Part of a small language model's weights: 124M tokens.
MLP neurons of a small language model. Each row is named by its layer, matrix (gate and up: input weights) and neuron, and shows model dimensions 16-143. Each number is 500 + 25 x the weight over its row's rms, rounded and kept within 0 to 999. Numbers have three digits each. A neuron's up and down rows have the sign that makes its largest values positive.
After each neuron's rows, "fires after" lists the tokens most often just before its 100 highest values on Wikipedia text that the model never trained on. A number after a token or word is its count.

L8.gate312:490524518508439496517496514473470495541530522505489483448481473474450527468507499466492519490506523474515487528478510503489498493520540530520459477477496478503483469541479496514532500513501533533497465502460450507495504508508530493512490452488504497518510482531454536498516529547496510563533513488511560507550541498497506535499464488488473518521490516526463479488495452518496535463484
L8.up312:488525526508514480493513478523511507548525514462518497498475480512506557497490532467504467486475494459510440453467478508514466524489488543521497443516497543539479516519502517501501481497499542493514482538500507516506521486461502516460459478492491516521505508486466513511471503513489518491509529543486480461540532539508497513521459511509511526505482507559484526495479509539510536456515
fires after: " T" 16, " t" 11, " f" 10, "t" 9, "-" 8

L5.gate193:483497560478539499512531489519538557480535491504489481524458448507494474518503526460456518487481491509450474505487466480482476447505487535479487531501521479478483467494519505449531506488509494481527510540515476514458494553488493502490488476490471515494466518508527514519453491494517524505500456468508529496479502517511487501441480502528512536526470509487449484459530513504512551509520
L5.up193:481477501498508484454452503565507480500452503434504491512504521513519479463511490494487498495492499513515512523515464496483548541518480504474511519478543550460507474518484464473501500462533492548460465484515479455484536455513473534445489517547513465492475466464468509509484537512491492472468514491507480516497498452485503551501514511492522469520564507487552501479476503499472552508490
fires after: " b" 34, " B" 14, " p" 6, "B" 5, "b" 4, "est" 4

L3.gate261:486480496515559505499513516459540503504534522545470483489495480452513490498465506524491518490506524491494504520486505518491459479550556470509527500500471487488438470473522485496521518505518533521509458494455446527459507456499498514540540474509531498491498534498546488512463472469490499453495492534452512510520545518531477545476501512518522517497510493494483511487536513535485500489465
L3.up261:477481520496543494477458526488522543488523446504493472495487502491523455508501510500476470499502519512532482486528462497483508509557542469533500528519483489447489499523514516476520558509458514484482480485529488512495534539516515473448484536505478469468528520511509509497527483485512472455502482468518512468526522490495510519536520449508519489490534509498496494515503518550441474531468
fires after: " f" 34, " comm" 8, " s" 7, " c" 6, " F" 5, " sec" 4

L2.gate87:488513531539482505459467503470461506526530495488510507485538519546457513499516447476474476509520485512546476517551488449473518492534490516468464522512501458490476468519476547505496459481525449465504496513498492468547518489527484511527510467489532507480497524518508460513497526527495527504519467536523500477533527532531503487516507483516466479495433511489477471479510536500517475453521
L2.up87:449513456515507521481476478506498523481518474526479501514491542512489514513502464520473491477540492484502518504499503503499549522480512517459512507495526526519469490448498503528500509531488507529517524442474458465501491448477522500502536515490514465480484536512533504512457472510498488497528500500422520494521469508524506505507515531512523519514546495437518508448513512492490500470514
fires after: " M" 25, " C" 9, " In" 8, "stit" 7, " Res" 5, "ö" 5

L9.gate236:484497501474482499555483526477481487478524467510525485510443531533504502496488509499513521475539440468516444511493486510499478454513491504510475508541501525492482490492475511527462528516496518510472503484460486492459501549533491488506511541452478468477481538464496501494462516527488514568468507494510510510558536489513517476469504520530538529477474488501509502490525514458504481518523
L9.up236:511530491531504505515490498515552506509421510465503489477489520529496586502509496521524510506506437497509492481489474530502528508528473523499515496493470485463502507481481481479557524509437490482489485495523505516470510489455483535500475493478480486462497503501444468534523512446507498509456518513486508476514494487481509526522518453507503503525497485463486514528515482489481491528470
fires after: "-" 54, " Mc" 6, " B" 5

L5.gate192:483490507518516530493474447520482522526500544508547523505481509529498469499500460520483511478499489500502485495522516482479455496485527496498445475452447504474503483529523436491506485514523456520475455531486500481518492548447557523479545504476484504470521461478452532467534488523506484478494551493487516489472520490507512518501491463461552501486506513484491511514487532491492516561500
L5.up192:501453472504508445499545483512480529508479461511486501498507499492503494476474578503488500509495516533494460469534523544493469504481482483472492488496502520447482544488496515452507524499507499534491502522535506474518479509548497483525526504495528479543499509480471490497524473526475519509498491499509446522543508497538540498530477516507503479519516515506512521472474584535488472546483
fires after: "I" 15, " (" 10, " U" 10, "-" 10, "T" 8, "S" 6

L5.gate59:536501502486497509499508498507450523517533509500509488470529491499477532475517557520516496524491487472491466504523440498475472490509513488499489479498511475485484500482552494478527521488496485517547480571480521497491523489497498491545488448516519488485500469501487548526491505509520538487505529517500490541508519480556523541487500505538510467538506444527443519487505480526475517489466
L5.up59:520507533531474517506538460482475471506505502461547497469484509495519519495518483541470496531506494499477501513547474477553474472474480512526487483514495513475502489511523496496509479489514524505545497532495474500506494454515497486527508463480528526529527481479467523495497476475515508525538538524518509475458508483522508490490529466474550475506510489545476494475513493468489526493499
fires after: " D" 26, " d" 16, " sh" 11, " T" 10, "-" 7, "D" 4

L5.gate206:490492497479494509526450491469527522506542485500490517503519515502441481474522487503486518525534498503537471519520463518494507481485549473521488478519496505480467490518485516480486465477493466471540528476481447479488484497494492512487506513484497514455510530537522511529455478451499464503500502510494480507496504549530463471508510566521496522468505480491521519464572480536490470500510
L5.up206:465514510521538498539485496485518505446522480488524491495533516537506511480512466493488465495495485523462462473518454527520543499487497479525451490502510498496506533511454493494522472457476525480485491474491503445516499510487504507523483545459534515483545499502454562473478518476504461489520520525522491503502498553485482486482511524497486482447484486505532521540514467487509464503516
fires after: " p" 14, " c" 14, " s" 10, " P" 7, " v" 7, "P" 6

L3.gate182:504504492515509481507474512497525445508519526475472463537505494508463558548480479527537517523504465488545493491520522547509498488527520447455492492503474518511505511507442523503561541508465529518481472530482465485501489521500533502504550467503511511496518519509495486470459497489508445532483495502489454499487491482511488521462505544485485481506490468516493488511516493519533515465467
L3.up182:533516482507474502490477488436523490476513483523482496467528485472532472534487513484497529499497494507495530457471507482486483474488502511514483564535486486464508503474501486524454511508495490506498522505494490505487513508511507486549527520503506449492493498484499501477487527453569488451487519561500540491481534520504530511516497564495512527504513520523522567471489486515495451499469
fires after: " N" 16, " J" 9, "N" 8, " W" 8, " Me" 6, " M" 5

L9.gate4:492475516472496520481465493489478517549538472484526511512508448528476506495502521505507515498487471487502448473492456500469494530515531463550549511504540502491515483502517552524489485500500495508494500525486469507500498515505537518442562503503497458526461496503523493505528517513470438500489514550531476494503496467522452499450486515505579522505493474497517474494555502484531429522486
L9.up4:489533537512455466507503436521496479498471489494506512507525506513522491507515547493504481489528508502489492527498504525466465457505505520501494503490476482464490522491461517473502493515524506500534538538491541507512518455476517513535504444516538480496499512479513520495522538504533507551485491465506502505556503501470501543510477528486530476532499508507507515483535545459491486494528
fires after: "1" 77, "2" 4

L8.gate409:484521511448504522480473544538482488476535524506511480489477485526502502446527550508484507558468544554478506514512513482470455488515522506519482510470499504446481509491551509479504464507496511457505452481502515524516502503471508508556518489523514458487465513514469462517526503490509455489516473511488464497536488479528502464521526526522551492496492510494515506514536477446501536495485
L8.up409:491543491479477569465478500523519460515506508508482459551488537485519483470506494516496503530485541461530497492550500495506480499492480496510488518524501516447481533483497507495541516478472487502520503467488495474461491511507537477552478503485514477502427520507461492532507530516550518465553532505497508441541524450544486533500514480469498483473504502517504500510484508504503497462492
fires after: " D" 21, " d" 21, " N" 9, " n" 5

L5.gate165:481497514482488552526511448476500496485474545474573508513458495491476492558484449489494538509502478488500535508493496484546474511501499508512531478453459467509487500458509479478519543512511475485489493519472496505480501511475493499531495486468468543490470491523477529478508474530499494522498521480544517530473497461501493482481499501494529463507502496468503497534492462481516468508493
L5.up165:498525484521500509484482507530482542514474553487516496500478500484499572524499498530513501514526502496457503500489516511476505503499455496481506471457509544483487502474463532511523509447500483526461481522500547464483490513526491493533499460547466484472531466496494538522508482475468474475501501486476522503499527469476527537521503527555498495504540514482538465493468447518464513531479
fires after: "A" 24, " re" 15, " (" 13, "Th" 8, "-" 7

L2.gate337:477513500491561458528513497438466493502519492483479521509449486508461470507484551495489538487513493497517476523518495489489460483531507531497538503477531527466512499486531462477508543474551502508505518500435528511493521526498494499487504515523500499532479532535498493501493491456508494487522520478535530517478515489494496536505622506541492551498477508486492495462491468519483493500533
L2.up337:576534468514515463449446475503486470480519501519537485491534491465473508510532550470481506530501499531499506478551477536510460506482541488515477497524517527523501492524547521539526484493467473488511500469523520488504477494453495487501518496458501474512477531508521513471495554478499503497494498512411555483503481479504524506520499496511487462503535473515517515484503493509506506514514
fires after: "2" 25, " h" 11, " ne" 7, " " 6, " le" 5, "ag" 4

L8.gate50:470487510533502473484496463519503541501524483483502523486501468537482510500505507511512526490514490483496466469511528484469500475495497486506486499503549510459506453519516549475499516505529511472531503455490494508511471473490505520481529497517500484541489492452506483467486484509528471551486505594453503485456519506499485471514482477524503535501489512476554512495488526453482457500467
L8.up50:508528454498500477513472539494523504489510479466503479502500522536468521503522517488492530520519528481466514515505512506496525493502500516477499525442494561514486512510526497470461506476484506522509467508521533529491483472454490459551469526498496523512509514505469472530497507477526531480502495510465494452515540493497499519525518475498489480523569503493556527511507484473494456473496
fires after: " h" 19, " C" 16, " H" 15, " Ch" 11, " c" 8, "-" 5

L5.gate439:497475530552487481508484520475473489531496516527518507547493512473426511556500497480503501493520525492512432506470496473495472499499500543523514497485469482499467507534470503479487518477524494485498501444497472499520497455434507498481506500510518480523517539539470464525448492505518477451507476511486509506471483502490523491473509510483473505475483464447497438492509529530507493510508
L5.up439:497517517475483492493509509462465520481504506528499485562496484513524503529463489490480520458475523478523450525471537464475500516487530518484517541499511493501528483444501473502525565518488470507528521484522490459552498476517480492508503493485484546495491545508541490525442485537458479479516504499479515458541467478474483499512512533483476502530514481452477490506516505525505483499462
fires after: " M" 20, " F" 11, "b" 11, " p" 8, " C" 5, "M" 5

L5.gate109:517549554505501482478526457526485555485473493490569512494490475458509463470515506523507509541495492512480503495538509513506450510478475460536535487517493465496492451491509530507502488522548452498510527543499514505492507529487498508458507527534506519497498500541477500499539497511503495499492514481561488465475468454496513477495550483467516473502517521517513474574448512528549523501490
L5.up109:511514503516493506515504492489501505485535504513534510506523486495509509516527481502561535475502500547497484439522527467485514530489520527539473512483476501453453509515502483510520478490467493490511525523522547535474438501501518487513525514560515510514529515453504525519516483450529485501508464489519506539493514506494546545519490515525515491502525516508472488476462507506491524465512
fires after: "\n\n" 36, " was" 12, "A" 6, "." 5

L3.gate174:484462522465467448491471491480517527543480454473478534493483464480532509506489448525485541547528549501490495494492523541480523485515538516459469527526489526506503512486530485534511467522535503491546491538537520515516513490485522523503500533467546496503533497484499494482466506545501466484477483463467514510518526498522506529526546523521487535537497513466552516485483524514473502480511
L3.up174:463491484444489501534501509538498491517533517467521544486491512510493456468501498516482479485538458502506504481487473485475498502515432563510532446461507510471444501488496462500510492491519529485545533500520516489509532479477510512502514502539523516448467497516525504488513504490493527563523478503476456499506510529487521492478512501515488504456504526535529474456524511463505499474495
fires after: " St" 26, " st" 16, "c" 9, " D" 5, " C" 5

L5.gate353:471496529476485515512512521574516567489480507470510533508484487469525507481459488504476525493521511470484506467471491474520446515477515489523483494519497521471535515501486506486466525496485491529495435532461524507471504513516494529485513439473520507491510497437491524483522480499506507472493465520519526484439519533515488560505490528529522489486497426509489520489479519519480516520511
L5.up353:516512537504485498515517504527514478458479499484501552494515501458513484516480507457476530526502475492504453489514496497469487523489517518482504505499447514492480484480481482533498494489534502487513503523503462498544486495511465467481503461496530535469518502513500470535457537463497506540513504497497491480491493479517474549494513490462492480478508488550493437454484487504496509488500
fires after: " d" 26, "D" 13, " B" 8, " D" 6

L8.gate28:494498517485478470497481514447485501515534565505528546507514501515501482514528479502528470503492508500520501498465457505513438568491510477520483472533533486535500495476476513542470470528500483499531451498500479539506547505484546529489512522498521481478505480480451505544466483534509509497521461480503460515518494527486488510512500489506505480447523436477485511544487491486488534451492
L8.up28:477480510487476502446499515502487499541516502471535485535489504496452472463552530517454513508475473494562563519538502479503476517493507488494482492540490487464493503484515479483467478497540482546531494532443513531491502512480490538518497460512505477552498494466517475485501458514483504497504529483519494475475525491498485550560525453479500476472541530487534479503559471492481504503473
fires after: " m" 31, " R" 13, " M" 11, " g" 8, " d" 6, "hy" 4

L5.gate427:529522508510494507493491476495483484493512478516519487526477485512434531456523555486543491498528496498472470491493546516535512521558476522467514520483497510482496499516531451521527529494486517454491577517515479555446480520497527479464486455517521542485465480570487471517474501473481503482514477497508513541521514483511504516473511497520499505511500516529482549485491459476481523469511
L5.up427:541513514470508479455479472492489488482488470525534482509415497480452490489498485448519514522527491463497468481521482522525509505536474466470473483517457503473488510515500489543519519510504500504497526513506485468532521544468506456450491466473497549506462501537507538489474533469464513484469453492488515534517477471493495490465525449443499518492476528527517507521499502493499473471533
fires after: " " 51, "." 14, "1" 13

L3.gate324:436537509510523491463502489504468501493514547537487501488490511504477505499468499514494453478489498513505472469528490516494435442505470474485518518479486476462512521450489473475484524436509469468510495508461486520520493497487510494533519532484476478516466491510504501508465438526509471497519519467443498465472499492510502515424495490494514521463480475505472484506513501511502522543480
L3.up324:506515494505525497465516447530457496506447540458512506479472489513520509515483477513528484516528510524522508445523508507518495506526480511482520495466520533516521456497474488497561493488487508509458506517461503487525541512481508490499496532511508492580526426528470523511522480508487509483490539491548501507476465453524493512490508522464470503502498471531505499488513448482494515504501
fires after: " (" 33, " \"" 16, "-" 10, "." 9, "T" 6

L3.gate440:477500514482496469514476487508485449487475510494559480531486475474461483516517478521444507504464516510578475500518474543506529475518438509468504484490552508494479518477492497548496488496528467474489479488496484507534505490542521522519499512504556505490501516501454490528465535500485538497495483469522539488524530493506511500481548502516489501490506481485543482500524479500488512473547
L3.up440:465484476485451495520489532458522476484458475483472540522492508529503481475555474470556464530489528510494540509505509529500483498487516536470518514503469541496461473483548462526502512531499530474521501515494475562515505499504519501490523453505504515508487513519510529504451464494530465526502495490495490466524527526483526476501489479475528528526521544495500476469521508476494471478499
fires after: "c" 14, " E" 11, " c" 11, " M" 10, " C" 9

L3.gate429:511506518463497505497499486499523520481506489527543503531500476498513493476476479517470555547461525525484482488501538522469468511468508466459508544504521471495527536503448486545504515470539489493501486528533525497492480521498511504536510527500489502460505473512496489463521498505511482494492462446501503516489495467527456533504465524492531534547533519500537481527439486520487531479486
L3.up429:517507505504512519540503478528534516488448479464531515517544462491481518477523485516448491474437510513504501506455504499504507537538536495513541534511490472503455496485475503505539482533501467473513513529548484510489484492530476496487481525525463501521513549519508484516491520524523495465482461470493520490468521510466461501477486486476502465527480511513456469477509488487499470513491
fires after: "." 41, " v" 16, "," 6

L8.gate228:479505556457505505479494519505508544503578515519500501494517501494500509509485487523497454511487526464478460534510459536494498506471466491521508498515550498515514455528502488516516486462517528499466515456483512462497460512509503509467537467482506524498528490493504472497506508496512509514501487531479517464487508513506471520507503499517489506551527517448469515521490512467538526496507
L8.up228:511482478506480456518525514514493527528503492511487513494504458482473529469506537489514510478518438484519535475488475490462523489513463518566460493511505540477474513493514539517471483495484561499544525491517519508540506494500468517477512508538515493475490518512518497482531502532515493530506489548462492487480483507516502467494520519511478491463501535505499478517476496517536492495491
fires after: " st" 17, " St" 13, " r" 7, " R" 6, "ol" 4, " per" 4

L5.gate211:483485478460488536491487519503485464544449549556492528501503489501515435498419477529532479453504503479512526511543480485508510509502473504515504471528494473472501528501496517499473503470503483538461502444535495478512512536455530531508532520494508452496511495457533554475533493490527467470499524511479473520504493530503465519511548538504499465490548491495490513515476519515457499549479
L5.up211:503511498467536497464515533454515481518508528519494480497467504507474482471509522474464509474460446518508516477535493475473527477489493454467525550525464449479506478511530484502526490478500496502472477520531471519529471531515482479523509479487482486508452519506532471525535513516542500564498521522466454492494499500518471484534529508510518525498498482513502505478475514564461553483500
fires after: " M" 13, "un" 13, " m" 13, "M" 12, " comm" 8, "W" 7

L5.gate367:478491508441496492493536483505482509532494578477524493525496473544512506471494506494515483501486513506454451467536518518495531467514538477528499536498499498490503445510483508502469458495517514465514526519491509471489463502486506501524500468486523538536497531481467493529545519479526490481494440484523496469476545463477504493518524454505502490461479517494525503514506451496520502456471
L5.up367:502533492487510454484507518520525452476502542444512456505494486501500514470521514466480525542485494509517481490496491516532546499523515485472519505511527557530471473521477461507517535505501510508533527482479532487479480531518520482531485492516526517530486510539476499502454501516491518473504497535525499501523466503510494539471512472511499533503480461449543485580470471512504486535503
fires after: " " 17, " h" 15, " H" 14, " qu" 13, " G" 10

L3.gate175:478506533501500537524515484466483521493489523474512482503434501483491450490470474473479505495532520489469485516451481510483477468496508496465503496518513458451473514458476529507515488505515478476472506498478431473523458486462498495501525474505483522476467557500492479466482502489576532526517519500471538467535527492483496512494521469530524515520497506451443500484535511491462515518500
L3.up175:514520508475533503533439496533480519505491508495488558471495530509490556510492494487489503495540480523445482494503493522489504508472487468455512489551497468464528476543460542501509497467486499459487514483445496507503502504505514505488468499459509488467531484483519520512481488493512523481491491485477485565460496552426476519460509515497509487476521448474484482519487475503528496546494
fires after: " m" 15, " p" 13, " M" 13, " s" 10, " c" 7, "M" 6

L3.gate15:483504483501499472497497473474460523517511496561489447491513476564511524532534445546504518470489488465511535521460484486542461466498470506544496508481488504536527492501498522514518486522526488497451502521519452549477553514476498463470529543512482484494520526460526516518472480521482508557507487533496516509486497521483456508490549485482514494510490516483480519502537500473474470487509
L3.up15:477472527523438488517492527445480494499501477507516474502450496519485513517510443515455516515498492484477502505476484490531515514525543535517475526555529483510502469515465508494498534520532502484502497527522493508524526482521504488545500481471489520439482502497488484540439492532512534467508495526538526520493523534502523546490496527490508444483501492495487559537504462490529476489504
fires after: " M" 18, " K" 13, " H" 6, "T" 5, "andid" 5, " B" 4

L5.gate190:508535495466509509541503531503491526500518492549467518539532471495478527493489484494516498515511524474526470503536486529467500502532527486492486514524500464482476520518456530511439470464538482474512491520480526489482478512492463525481502485532478483489485534516495494474525463463481517489482508496518462495487485512476491448512499516511484494458505478553444512515512522554492501508511
L5.up190:464509513500525526549489500487524461522485536479554467484484488530509510487521491494527473506490492524517435522503512541475527474544534518481514487511528492526443507502521519495534470562493460484517482457516472489543468476462487504525475509471489459464501525517471555526490497517542476496506458486527518508475491515529512497480476476519469492534485498507454502482511499495485513495490
fires after: " d" 22, " c" 12, " p" 10, " D" 8, "p" 6, " r" 6

L9.gate429:489509621489517479479495464503507526523512500503523491475526503542440495484485512480470504502533490506504470481512478498438485461516500505521473464483476446516489478486502480477480452510521467493511523512505519508479466512488524509516563472478486508513485497499505474467502489449509536482474469511528510519504492545524538483474514509543538498526496513495530494482481524515497500510455
L9.up429:478493494533473490528514485519463555501503481489474497474502502529483480467504492468513472487523500506527476485487440514497478468535508541494491533550487465540483506493476492506525527507487472477520497443483493455554507471474519531493475498459480529508478485521502509531511509489451508489491495525519524447488517507548513505496451528495502513490474481472491523478519514538505487506499
fires after: " p" 25, " s" 19, " P" 8, " t" 6, " c" 6, "C" 5

L8.gate422:465509535494513541521493519485484531496498490510539496532478488476466533526503519506525470454496499492519498544472497478472452481484520490501549514509498508495481476498472503483546487507514516475523496508516480476491468501452493497477503528527515467515442539459498500520512487544551524460464504492515486491495473531544501499533502520502467512479505467517501482515472513516545506516505
L8.up422:500504481517488481486552474506497517444503509524499537489522485555441512486510506513457499477453475502460538528533498511515473496503540482485505510510510448478532518474522503537449503499511487492518487455502486483521579554480499464515460484491472484501517519490544514487514508529533483499475496450549516480522491516479513474505546453537514520481485483509559531548520490511529457466501
fires after: " m" 22, "\n" 13, " J" 11, " M" 9, "M" 9

L2.gate386:470468485525477529500433462528475505511479496547493486483510520495531539499502522530559513481530468503492448522501529531429502481453503547469484476466517518518464534517524464536541462508473481471525462498537507470495496514495509527539503461498505506499504468509504488489494521496486517494517523535458532487505491469486508493460437520480530440475499515488501496462537487497503514494468
L2.up386:488498471506494530478506484514469501513470506472485501464507501513498509532528519483517487531468495534486494480498467517523499452505507521454490495520448466488461489523490531534526480527519460546507478537488490490491469456477528541507502494515514522494482504525501495527504472575527542490512479480475500452479471455498466519471524476515483538507488534502483531520531465448505508470481
fires after: " D" 53, "-" 6

L8.gate92:485475533481474477480485486540507498529560523495551497496479497538490500506469495484544532503481485532475457442478497528499510484472547510461486537523518527463522493509480535494477527465479540522492538501501506537465504480497496506484503506474508478523548492528525502460468506483496461445485426495501488507481529498500533508512477505534522482475522505472527510517516532496540528440549
L8.up92:521492564521487506515514481521515517490431492450446491459478531480512521509549516517493485481506528524498493496426518536491498520503504511526505499503496534495480482465556488519550495506536514491546510502504484531476485491481521523513504501550540461513493519524495494506470499531522545497518539523564538481496494512474470486497501452474519528509514509480501487492516490453487465452483
fires after: " St" 19, " H" 17, " st" 17, " h" 13, "hy" 10, " p" 4

L2.gate308:503506491493496502476511497511513498525516505492497503500494509464542539483521501503469470507449482497503521517523550454537519515527529511546514522506524524528512495492468522557507479484543521488512507514502492538509489504511543503500517493551545542485482509470525475505519565524459505536503515517519526527485482484509556484547514502491513459479498526482532486553518477507527485473506
L2.up308:501499505500485500526500504493509471516500517508525488471511490502559523518498490495471529499515483533501515484511545437515553444505519474478491537527484486466533400499445510531538501528480493521496499533522521486518485500496497493507499506490521492497490478466492492517470515512500471496471503510482464488533467492505454531571453527463484520497540521472497506500512481523528531490508
fires after: " No" 18, "ist" 8, " A" 8, " J" 6, " R" 6, "j" 5

L3.gate171:472495519489484492510541496485465510530529500517517488507415500490483493539489497515479491524494481527496516512508526498517488504475460463534516484508509491473520485491516457473531506483555438509519489503500504477537487549492519503463511492478515520520508511521474492455498486464491508507526526466510525552517538496531508533490538494483539508487436517482458507471459481496483520508514
L3.up171:487496532498455547474532553511519485569520477468536501522476506512467473467519551482485505550501479464474479532541517527511459500495498532510519437505515514499521509527487480457482514491502504562503488472512492471497542516524490469490478473499519523515564482521491498501460499498487512496521533529526473499530489536506512507503484496463488479529459472525485470491486545510499491535478
fires after: " b" 16, " (" 16, "i" 13, " " 8, "b" 8, " m" 7

L9.gate202:477514521442493497508507459505482546505532483529484520521484511488499458522499480485516499483468476485515485522471489467489450503523519498527508511526525504457472524490505449488469552530471521506469506513504469500506497488529469497504542543520460513510484498487456489510520475526491529527515509481497471503430524542448485487488534470498501564509508452520507507504517506460498505498532
L9.up202:505506506519477499487492490505486511504468436537484490497482522498483505517516479520516499489504455484520505508475467471530489470526447495531527519518504438491547507512469483486526482472473485490516510503513479517468500519493506505552487510534503489480507540488536439528515495490494542504487507511502490497482500550519473547517477499503513469479515494524559521441527472507471526471498
fires after: " M" 23, " m" 14, "M" 11, " B" 9, " h" 6, " b" 5

L2.gate44:492466508497488481491483486507487515509542474522502494492494490533499505475510604479495532499512470528499509499507470476480496484514497579490540490506477530492504459477499452504497509492522503480554501497515514471486538492514520524496506448466533498518485461538537467497537543469491489473513478497525497553484502512524510528473478532479527521470442494514504506473506488501516493496534
L2.up44:564504490520471499483490530496516513472487478498524479487462478495535543481508508482519517549490479497513486540518453527502495460545462589528523484536514492529496502495491503533467514531516480473506484481557510511501574533492491523534481530482495485447518466526473522537468549516499509506505490429494516555503523519515504509496460538512500520520500483520449507487495518488492495482507
fires after: " " 23, "1" 10, " b" 8, " th" 5, "2" 5

L3.gate327:480491520508504494523479488503465481505512499543495489497478502477481500501482466493506478525509528494489452531520523526489466526540490513501490524487490454492502472465477462525507462505533457435485473507470476478494476497451504570465535501491468493495549467513525506521491500535490488482516522471482482533460542499504476533479506525529513528529457516490502486519513487464481530487477
L3.up327:490504533485484507520526520496478534486521517451520509483480523499481472509509473503463509473502529497493492537484523473461469515559522546488470479520484508506471500487483479519487432483532449507519488544521503521513544487508531524511500465514539526478505501511496516493509547484502537492488522521485521488485552509486515489498485485506547486509515505533443504497550488472480522488462
fires after: " d" 19, " c" 15, " con" 9, "-" 8, "on" 5, "uc" 5

L5.gate331:432449565470513483543505474505511521492497477516470505489522488505465488498490480564490498466474493507493520548501471440502479498482507478523487464480513460491514485501486489469480483505482461509557541467461449526483521513522500525495505472502465534513532482511497500482503473490501501500501493484509530476493503523553478509461523501490503510543495498508535486506542465528477459546491
L5.up331:534505490495468492465527479474492493507497438493518513481490471532488484506483551481493499526480492525512499459509489525500526508519503542522510498504492511506515507526548465507493487497513525515545517472508489493521560503504507492424495508461513548515489510521508488495508516508511501525499505501542519493487483513491474521503454500504509486456522482498504503470501504432468496481507
fires after: " v" 36, " t" 15, " r" 10, " p" 6, " ch" 5, " var" 4

L3.gate417:496505502482536486499509501503522443482477510531546470457478506536468505552495482476494493494515500526473511529478514495516482541496512545490449473497502497495536472481484461469512463467517501469479462509507508536518514497486495535506519530482429482505520485537507524475470501520499473525508488477498488482513479508486514557488529480507536475499477483523563447511474458477489562517478
L3.up417:519526457525565513508491470480487490461446484516515518497507485459486527513462520514467479522514517485497465507550532456472479508508509449530526461527508534509476516494455453513519499486487482505508478498494469499513502503485508478539550502512527497516511465499461509538507508523481462486508509519485491545466489464491517501515505486521475505484548511523488514526498460517462507554497
fires after: " (" 31, "-" 12, " " 8, "y" 8, " rem" 8, " \"" 7

L2.gate78:466491486529503527514478450482486498514494488528536510482492516521483523543492451533502493490534505505508481464510488481467482507485502460507500530468547483521429567484493480527475505553507473506519460486497448524503497503505523534544534470498491497528511485515480537513470491520501483474508492526507547505517454493479504481493456561495523490517489512452506441461544519498504532523481
L2.up78:508470492514485496514472532469496517522487536513530457466466530494522494493512541476547478528452523503485524492520544519478473489470507462522519491516517479507510485470500496579501505460465496497502465468523503528531487480475484503487516446476484525512505459467501520451503509530467477512508472526501482476475513503540513458506512509515504512492504510518458510479438529475472515472486
fires after: "|" 14, " D" 10, "-" 9, " •" 7, "C" 6, " Ph" 5

L3.gate277:498462527497490502460492510482549519483512518536508549468529523508490534493514483478528517448527486504493467498480473481511475502497534562474514531511508505428499544522508537503489512498511502510509525455512471477541458505506517501532526504482482519487524480482522516499471488486480472519492485489488498563536546477528481432485474491480498487489534458482501450498434500548533533470505
L3.up277:467455549494493523502529534515484501506446523519570531516480503499483513494513437529462531509501497528510498465514462503505480489527486446497439496482475483499505492537473477478517486462510506496502529520549480483526475526485488512521539469503510513482484502476515463501500490487529516523483480528549492504513518526519507513496514431481489466475508528509486491511488524476486520507522
fires after: " R" 50, "\n\n" 13, " V" 10, "R" 7, " v" 5

L3.gate167:496482467476472512541475513456506451535492486455487512481505483513521489543495527514503532507483509500511499462505457523500489485499496496465494493512452511555491456467506474537529509458521556516514511555492468528513416485512471513519522516524514470494472532493522530470468453503480487494498499475511503434490491472533503488523489471506520475488500500543548509473498510509469527470469
L3.up167:443508521489537488514469485466497494491498476477486459496485504458514456535475498556498489558547521479489470497487497455505544477487486511483543523513507463482470486444488493501490564542515462465500532486451474483487486513491519506521499505523502448504457538507453478485489521495548493527513498515479517528478508496536493484503456505483473528481527495488517495515523521565500496487506
fires after: " N" 18, " F" 15, " R" 8, " J" 6, " V" 5

L3.gate94:481446488516450500524484528463474513506523513443551508499527458526495471486485516520550504522489481526482543479516489496511518535537526483501509468501481510472500495499480573483478502527470527499492522505515504500502517520482475518512514503467498465483558520523488492467503479528524537493486492525500465534530527519508531492534501499437486511467481510481533518500462513498417525507502
L3.up94:506509495483505489515483518465511499539522558526499547477476539479487504500531460504485536474509511533528503522536520482472481512467482495512442538529485482501516467493468494510481491513502460505500478479520454519526522501524514475533514531475523451467500553487525527446477528464508489500533486509468511489495466522439476505530503527506520495480501525518521495481527480550481538493530
fires after: " m" 20, " M" 15, " R" 9, " Res" 5, " c" 5, "stit" 5

L8.gate140:459481526491495535504487516476485501499510502532523461488456509522460505556491492480506514469497498486495477509451485495482489473474518535501504549509480454494469499485494483461550512513528515472480510481537439529471478480484512520534527479500521500514469482494458493542487468479486524495501445520480512496512516511514478489489479507489505539504481459458511552502481517456524534457492
L8.up140:464528506508469506502500532462500523501519508494530492517447521515481496472469476445440500493481466485502516523485532484483473451452498492478519550488460499509495542472492527476511530500523504490515507488513455507478494458495488485505477481500492532499469502497505517524451468474516517445527485506515500482484503459528554498527504530451469454547468490516494478512479501464538495476464
fires after: " M" 17, " C" 11, " B" 10, " A" 8, " R" 6